config.yaml
num_key_value_heads: 4
hidden_act: "geglu"
rope_fraction: 1.0
qk_norm: true
bias: "none"
warmup_steps: 450
decay_fraction: 0.666
decay_shape: "sqrt"
final_lr_fraction: 0.0
batch_tokens: 32768
max_steps: 9256
MLP neurons of a small language model. Each row is named by its layer, matrix (gate and up: input weights) and neuron, and shows model dimensions 0-95. Each number is 128 + 32 x the weight over its row's rms, rounded and kept within 0 to 255. Numbers have three digits each. A neuron's up and down rows have the sign that makes its largest values positive.
After each neuron's rows, "fires in" lists the words (lower case) most often at its 100 highest values on Wikipedia text that the model never trained on. A number after a token or word is its count.

L3.gate297:174117132128080118140137111173151148143114148151158071155143118165084145143122123127130181191128119118118176135165156056111107168093068133080144089130142093116098137130139131143173126077181113053177145099127141147134105131163121141223077152083168184070139151155148121187162130120104070131
L3.up297:110204110116114062114136130150166121117122177172082137074099183122143148156106084177114091152096151115117141154158146089148101139098137110045142102112141113086156129126091130091113136163170159117173145152106163149116107109108088081144138115163108140148131138099137093132159105125123130127
fires in: "was" 46, "be" 21, "is" 7, "were" 7

L2.gate737:140133196184117153076223158169164133173119118180124087186117173119116100145165141140151121094147130171136109130189164070084119146089124108119158102126155120105197177130161139103119113143152107135136155135135166119096056107122145161156173098111100169113112126123157115142142135171160057142
L2.up737:201160111147105099082122170095167142121121131120157178151089151133117112088142086092131168056143129139148121094171110117065102128020155125086159101204141099126129089139120168081137141129125100124107129167170081111108145151078119100165114111095078132119092096219079111147166149102180116136
fires in: "is" 31, "was" 25, "are" 8, "were" 5, "did" 5, "took" 4

L2.gate566:114108088143108132088158129095130176137122114115110123194159144132120091077130202100153115114114035212169152152147151034129112097124122115112156108132085123102152142105118126093185139140168194086182098159124135147122099142143141099177179116115140117104096122043213124127108123155082135130
L2.up566:115143167119100116128190147129117159122097127116106099100120129113092170164153141093097148129135117160100109114100153116147151116146149158107133102101175103110112112076122132138120113199136129161127161091094084115081110152062154071129136161122095117133058034119135096115133190029086152132
fires in: "a" 35, "was" 25, "is" 10, "were" 8, "are" 4

L2.gate496:108121111083121177087126125077193132112114108145062099094102060151125107144064164115133146134167147110094149167146186102165114093124139141096163109117128120143149113157111121138096204143168146134173113100122144115187122155136127175087100120103161105165120129118156060131096204136151117121
L2.up496:156110184187082147145138140087073119140162080145160127217192174085167134141103186134158113107116171130101147096143115106123182168164132107092136171128124116083127106094097121120100169189179116107119152161132180086208154123121119117113132093157170211156163127136205092098116102108153139089
fires in: "n" 19, "s" 15, "m" 11, "c" 9, "a" 6

L2.gate1185:107092158102137123122065113159101132153183116119161048142095122133123116190090090153111149150079101136104085126131095146146089135159131092134105086089123230126079118183105100136118074146105112088141129166156157156145169131108066154133153169090111143148134180131130090159174123184060135129
L2.up1185:139150068109182082170188131127170168135120130195098186124111152140197126124148117150125089061135177140098134086107196140073182089150098131087082115108128117118164112114121153140116140135116060098138117184140132144190114093135153139147121142117180122163143150113122166127155114117148169165
fires in: "a" 83

L2.gate839:114144159075126140060150117153089149131167072106151139126120085116165117122081130218127113145155134148128145156112134106125154089214110105198116134102095180144141133197157126141100157148157096081097126141118113147112161089116157137145126144110084154083103109145131123173130078094084148131
L2.up839:078109066156141141100141117131180141133087119149126171133183168119144136109089125079111102132118081155122148166118189138080094157180121196138085048141114140122135094099207158139137121078116089125147133105119123182109149102141144100115102126125163110086111085140108158128153124099159151156
fires in: "a" 40, "to" 8, "for" 4

L3.gate1220:140112179150120111119094125148137155108119142131104101109132109105153095155072137110106079099139163107091199188168138136131133151164137142106102181150157066090110134128164102113153147125132158154197139097169107107155087196115136140099145143154086098159144178154114118145153158105080112154
L3.up1220:101101086157081098241167152126114145127111124155145099097051167163118129137112134112161153106173112063084127132207124123130161113169156073101151119118155172179094106102111101111106122100115161104100137120124141118092116125109161120128160125138095082155100081125129148125172097121122140179
fires in: "in" 22, "to" 19, "s" 14, "preceded" 4

L3.gate512:120083134177103175144153133119169092120101126162130105143115060097112153104113149113138109165117156148088126109144149147153107136185143130148130131085089148142151106093139089124088135114114161172145069211162135098115084087138118109134147122120138103108126137091110047138159076141116085155
L3.up512:153155121082165130161068135100117095058100155201156144124101070108149083193139118078139127141104161128098126095154168164074122103104138134126113145107059074064126159163155153156135099094138105219155132143143130148108037190099126103141177149117141107112143125099142161125165170096180157097
fires in: "0" 38, "1" 29, "00" 5

L2.gate1106:078162181113106131125151154089073107185053070096095131138117022091142218156106152098082086143128118114142144132096165128100116176154114152086139196114131141188119142166187048030083138144128183113127137105102110087123134144075176156118122123082111160095135155172119119163140099162086149104
L2.up1106:158089178144111125191170097076136130126098180112135124090140129147104114148136155093178058143078068090088129130129151101135132192176102158116128190127137149116191135077170130147151165118133127159105168126155047134111111126102141180147137068109189147138077165146068144181116104186131169150
fires in: "in" 80, "to" 6

L2.gate1339:179104080097103130131093148118167132157132116138130092126123143153136068088080160143124121154185144106121172134138077090126151177175152120078128095089102118156175158111134114034131235157111198096117162161112104113138120129128156091148109132135127182113091162132119072156182170174145064120
L2.up1339:158142126122110019184144103186103092112132134095158178138103117145110172153118146124138096153155081119114144163088155097097106135169128143213093121135109133086137052159144151110120110079092113131093086113144134143165140133098076107125138117138107139130129135120070144141150148120195152122
fires in: "the" 63, "his" 31, "her" 5

L3.gate490:093112113142081128124148151146119183138101146131113072112163148098154146111119116186144154154101111174132137114072162096173155144201153158050140080176156088121087145108145129117146172164146183143091107121162097140156108217069150100129090200064138142126078141129168099133059151150133180095
L3.up490:147141117155129168136103137119098171173193152152136174110093163148135096155118152167130144177052095157158127164178160080154076169096130095127159147109113148189116168151085131119129133128156145131123121098108121150105106115105095138166120097172103196123124141163106130141116137104173101159
fires in: "was" 39, "started" 10, "became" 9, "is" 8, "took" 5, "did" 4

L5.gate162:067202117041136137117155130127066176106109181125190114155044100138130168149132141162140134137085074104108116093076096093090160150202213170082108091132153098102159158107113109125118101086146128146047141125096108148115139180103147169097081134082064116100155124172135123161162158158121113135
L5.up162:145075146151159116079118146159153135072151096166133188158114156079143095168123203124117155121091079143145111134147158141160129128128114144085145162174120066098111133107094102149141133124191130124155122110073119115098105230120102137150112097168142122116095159146102165168150183120102091149
fires in: "for" 29, "to" 14, "into" 7, "at" 6, "won" 6, "win" 4

L2.gate107:107138108149118118131144150150141104112132122156099192142124152083176192154099139156161149127117152112117136138108140074092136053137091133107137108132137077136098125094079121157112132117159122177160113104103168141131083148089104119116164115091083131120131146111069089154132105107174108133
L2.up107:102238155113118107193090105113094102134133120123120158167076096109149102056152061119115171122198113089197161070162167103104132168074148141110164153122110142155067123098137134118101073122154106129088167138181108142082097152130174172062103090092150127097076123107093124219151208130058213139
fires in: "is" 25, "has" 19, "had" 19, "was" 9, "would" 8, "are" 5

L2.gate498:134131124140153131122121180122080107165120147174127120147065153144127129098122110191150148169127096090113077156174137154162132159093140097045095153086128150130059083135134146136145057135117130139127068104166141159071148118139102162165085129111108175064084135127085123176116131167096167099
L2.up498:195063128145140157117110166151188176096161097163148130190167189105097100166123109216134112131087147084187113136144197129113150116118142148072103091153193118126097155111046170181164112169089132122154170112122137128144073106086105158140095140180123137167125173111140114125084123124110107142
fires in: "is" 45, "began" 10, "started" 10, "can" 5, "may" 4, "was" 4

L2.gate1188:156146039085074106119111133109171156210166148126125152157111141130061065120097109117122099144166133105177073093130117090143108159122169088152147092157098088115084074172143107073140146124102117114137120154117119149157155100102136110091142133131127110086097133158119165150142107149171118131
L2.up1188:124171085096133076150112142169135138026146092124139082141151116142198172102176055113090145110112102130102114166101125137092118133128157149111081133144150089160172097124197144094041178118091077101124104176162111168131102138123160136114110099099128188138090161163038099147105152137130113114
fires in: "his" 44, "her" 31, "their" 18

L2.gate1040:147119055145143150116147128109117132170146132155121091137159112131095206178107134095167084119104108174098132105115164146168083065125119161158172180142101110151172070123131140132139129143083165119175115135139102129139069147137117147124150128104159158098080118077141157101152134120129143171
L2.up1040:101100105119104124071141105126174120145161119116103129113135083120157132117149142118146056118134097078125179139139107127093106118121159118165086100129118133147119160165073099111136075095169171123103147102119162072102133103126169154149187108058108118137111152108153111093090134121146097131
fires in: "1" 36, "11" 8, "16" 6, "10" 6

L2.gate438:097116063171081120137117188121134144149116148132098067099127086167065066139133107176127137127128112128145139122128216075108115190110129151074176117165123115038084138126118163118087114098161165145145141218184085121130104095117085135158107165122149173083081147122120127130136170147154127120
L2.up438:131099111093087097091121183142129174144128127141146144084130117182062086171093187120142109141113144182142128156115157063108122121125165176131168048146096172154140108083127160131178121126127158091122153085155148183071181119109084160143124106139173141123093159174115150133127154091189110172
fires in: "was" 62, "is" 13

L9.gate1251:169156141117111135089165177091143145179115043108180133154102154135113132141210094153102107157100154098119084076136162133148127116178147184163177094110164122096134115106176129136113202126115141110144122120143142096131041153180075119164066138124116124169105153116104119183173111135123201118
L9.up1251:141087157171050077070205122141093120152102095122136125106171138127079147157147119168090067131157179139148105084120101107137115090140123189122107084181095150137218118105110146126144095145203143088105190109124143095092138187114099120163137125165112177143136112155108080127146151087122111132
fires in: "an" 20, "the" 15, "a" 10, "no" 5, "something" 4, "is" 4

L3.gate1126:136117147108068167125158136112152130107117094136123121131123133071158175117111104099114115102127126109131103241152173115176171128145156123135155147178113089196125082163177096169119144151145120102142107151104119156140151096144177107150177101089117122168058062081192160145146110117162122142
L3.up1126:068126133104082107097170097125139123154168181102121103165183155075147142152196167165106108092043108207179086105134138096127131090159140126162157167179124185123169049109171070109119175128083127059147142127134176095088176127149105156113160139174192128143216110155123089131062137072125135120
fires in: "a" 42, "an" 17

L3.gate1137:178138073129093108059129104072138143117091101157131116218099134188112166143159133137141176124135108076105103148205101070120136140156199114078084148153096119119145180123106085099119114110099188114165104098120122111133120148103147073117069105108142137110113120094105125163163110200130128115
L3.up1137:117111184075182093163143110137137150136148109060156143156142096133080130078112116134106094122160110106166108136068129085150100085086148162157111123133108203095145096131129125175111134135122179086140135086132171124150141132143103087120196086165139164155122192117153183139158117171163141101
fires in: "his" 95

L2.gate1405:077130137118076100093163077132126075157069126108138102158146116132100089105132145140087128112135121145106145124149128117122154136146097133110181126153159149100074128175150092120064168113085183085117163179096127137127118193137132104104165084152109128115114176089152116148131125193051180105
L2.up1405:162120098120122109112170135127135119143106091090116150098118132160163119091158126109155125151125138099139148142143187103108130176114087155126077087079066149114146131081150135080152160102124134163068096103105116137142109163092164137130122133157103128183183162145116118106114181116088102139
fires in: "an" 48, "the" 20, "another" 4, "anker" 4

L2.gate149:167111077110137113146188133121135084111110141120080078111126103067152121187146153106116098157086130112143129109102166138142156110169098134090115125117090077163130116145137106132144140104082153149140094075190138155117090145100161106156148103151135187100189114078126149128101184130132062097
L2.up149:127126058156181121177119101073151146134147184137112154157161138142150104085142128092159101150071170166105141174096123129075075143118116066153124153142094090070121151203136148076155170054100122126108127119121141131107081106096133107135183096106147112144145169078137157073153137150224171128
fires in: "1" 25, "10" 7, "19" 6, "16" 5, "12" 5, "14" 5

L2.gate758:120078097113105122132130130090126176108072056163169116139130092175072124161127090134090040162136117130148137177118175076133096153150091137136113141107142103159077106133116067130108167077124133137095104165089129142120086114080109138175160076202152130158088125109169059152146062158153131117
L2.up758:210145201105130089113124097062204118123120130159172117098140121119168116124162128084102113100161176131109141139124119131123139204116136105137160124133136113148141159130135172067082132075137104175106128211138136132109141137122073141156134060097202127137091179066085072099143116175105120121
fires in: "in" 78, "van" 5

L3.gate643:123139136171103146124130150166065111162083161145095156120161101076109110137092192115154095118144126133180127163158119115113103024118136129073062111163116063091108134171134151107147142101165135112167133137163138081108103180136150127182168142125139163130163199095113144136139157154084170121
L3.up643:091122125120073138123147117129100120151133158174125147130165108101156165153132160098123129141156190135124128159141161095143098099181186070189095194112167078128148139171126124106148145157132144153125112100092139155129188180073168158119109148160135116089158095104131145112116147159188104141
fires in: "were" 12, "are" 11, "is" 10, "as" 7, "age" 6, "february" 4

L9.gate1351:165144107129125126148175097164164110191108154165134118157108089051095124146118059145142155146125130079096141146151109127161116160141172148105083164147108136137120133124109154092091162132078143190201074119116077130102096252134181133182128129087155124130136181122139097154137126118091126096
L9.up1351:098142138066127166102168116114146111140110109156123122140181095122146095149156170177143107106075096147140117122078189133134104173119173150159140167172133193159071121094091115159112128117101187119181142117122161069066140099163088128155108078128138126126083169095154059131156132098147119158
fires in: "an" 86

L3.gate381:062144093125193182150138132118109127137067103150047113117151062157078199116128170141142078162101101140147127146152191082108109165181201110160131097166117099112158115174106142073124082100102132179105097114153100134123163144083151119174159118138146167099127138113146093144148138139147131134
L3.up381:067093150097094162124133152145137146114139139149083172124121087150118165142124158139151107213116119127151101128154162137132124095152152153131114099127142126079130099180142125122142118162082143139099141072116103134061114139091153099157161054125091087108120142075117053112151114109167144179
fires in: "1" 20, "16" 9, "10" 8, "12" 7, "11" 7

L3.gate584:075159139128087167172130077134148100116109144124114151126163134111117176148140152163167093131149100147115104120146118060099140153086166118151153098069111076135115160090102159111098099095160081167141086114057123139098056147116165187187150150105091173096142148152098121167111117105105118151
L3.up584:101130163183088166086071111138100108114219165095121125106146157085091173088133109152119142124137143171134117103117157092164124149056154111160054080112082121128143105128174114141143090124147108137105146210099166150107137118101066132133168130139155116120109075164115088158143081131150095138
fires in: "is" 45, "has" 25, "would" 7, "will" 4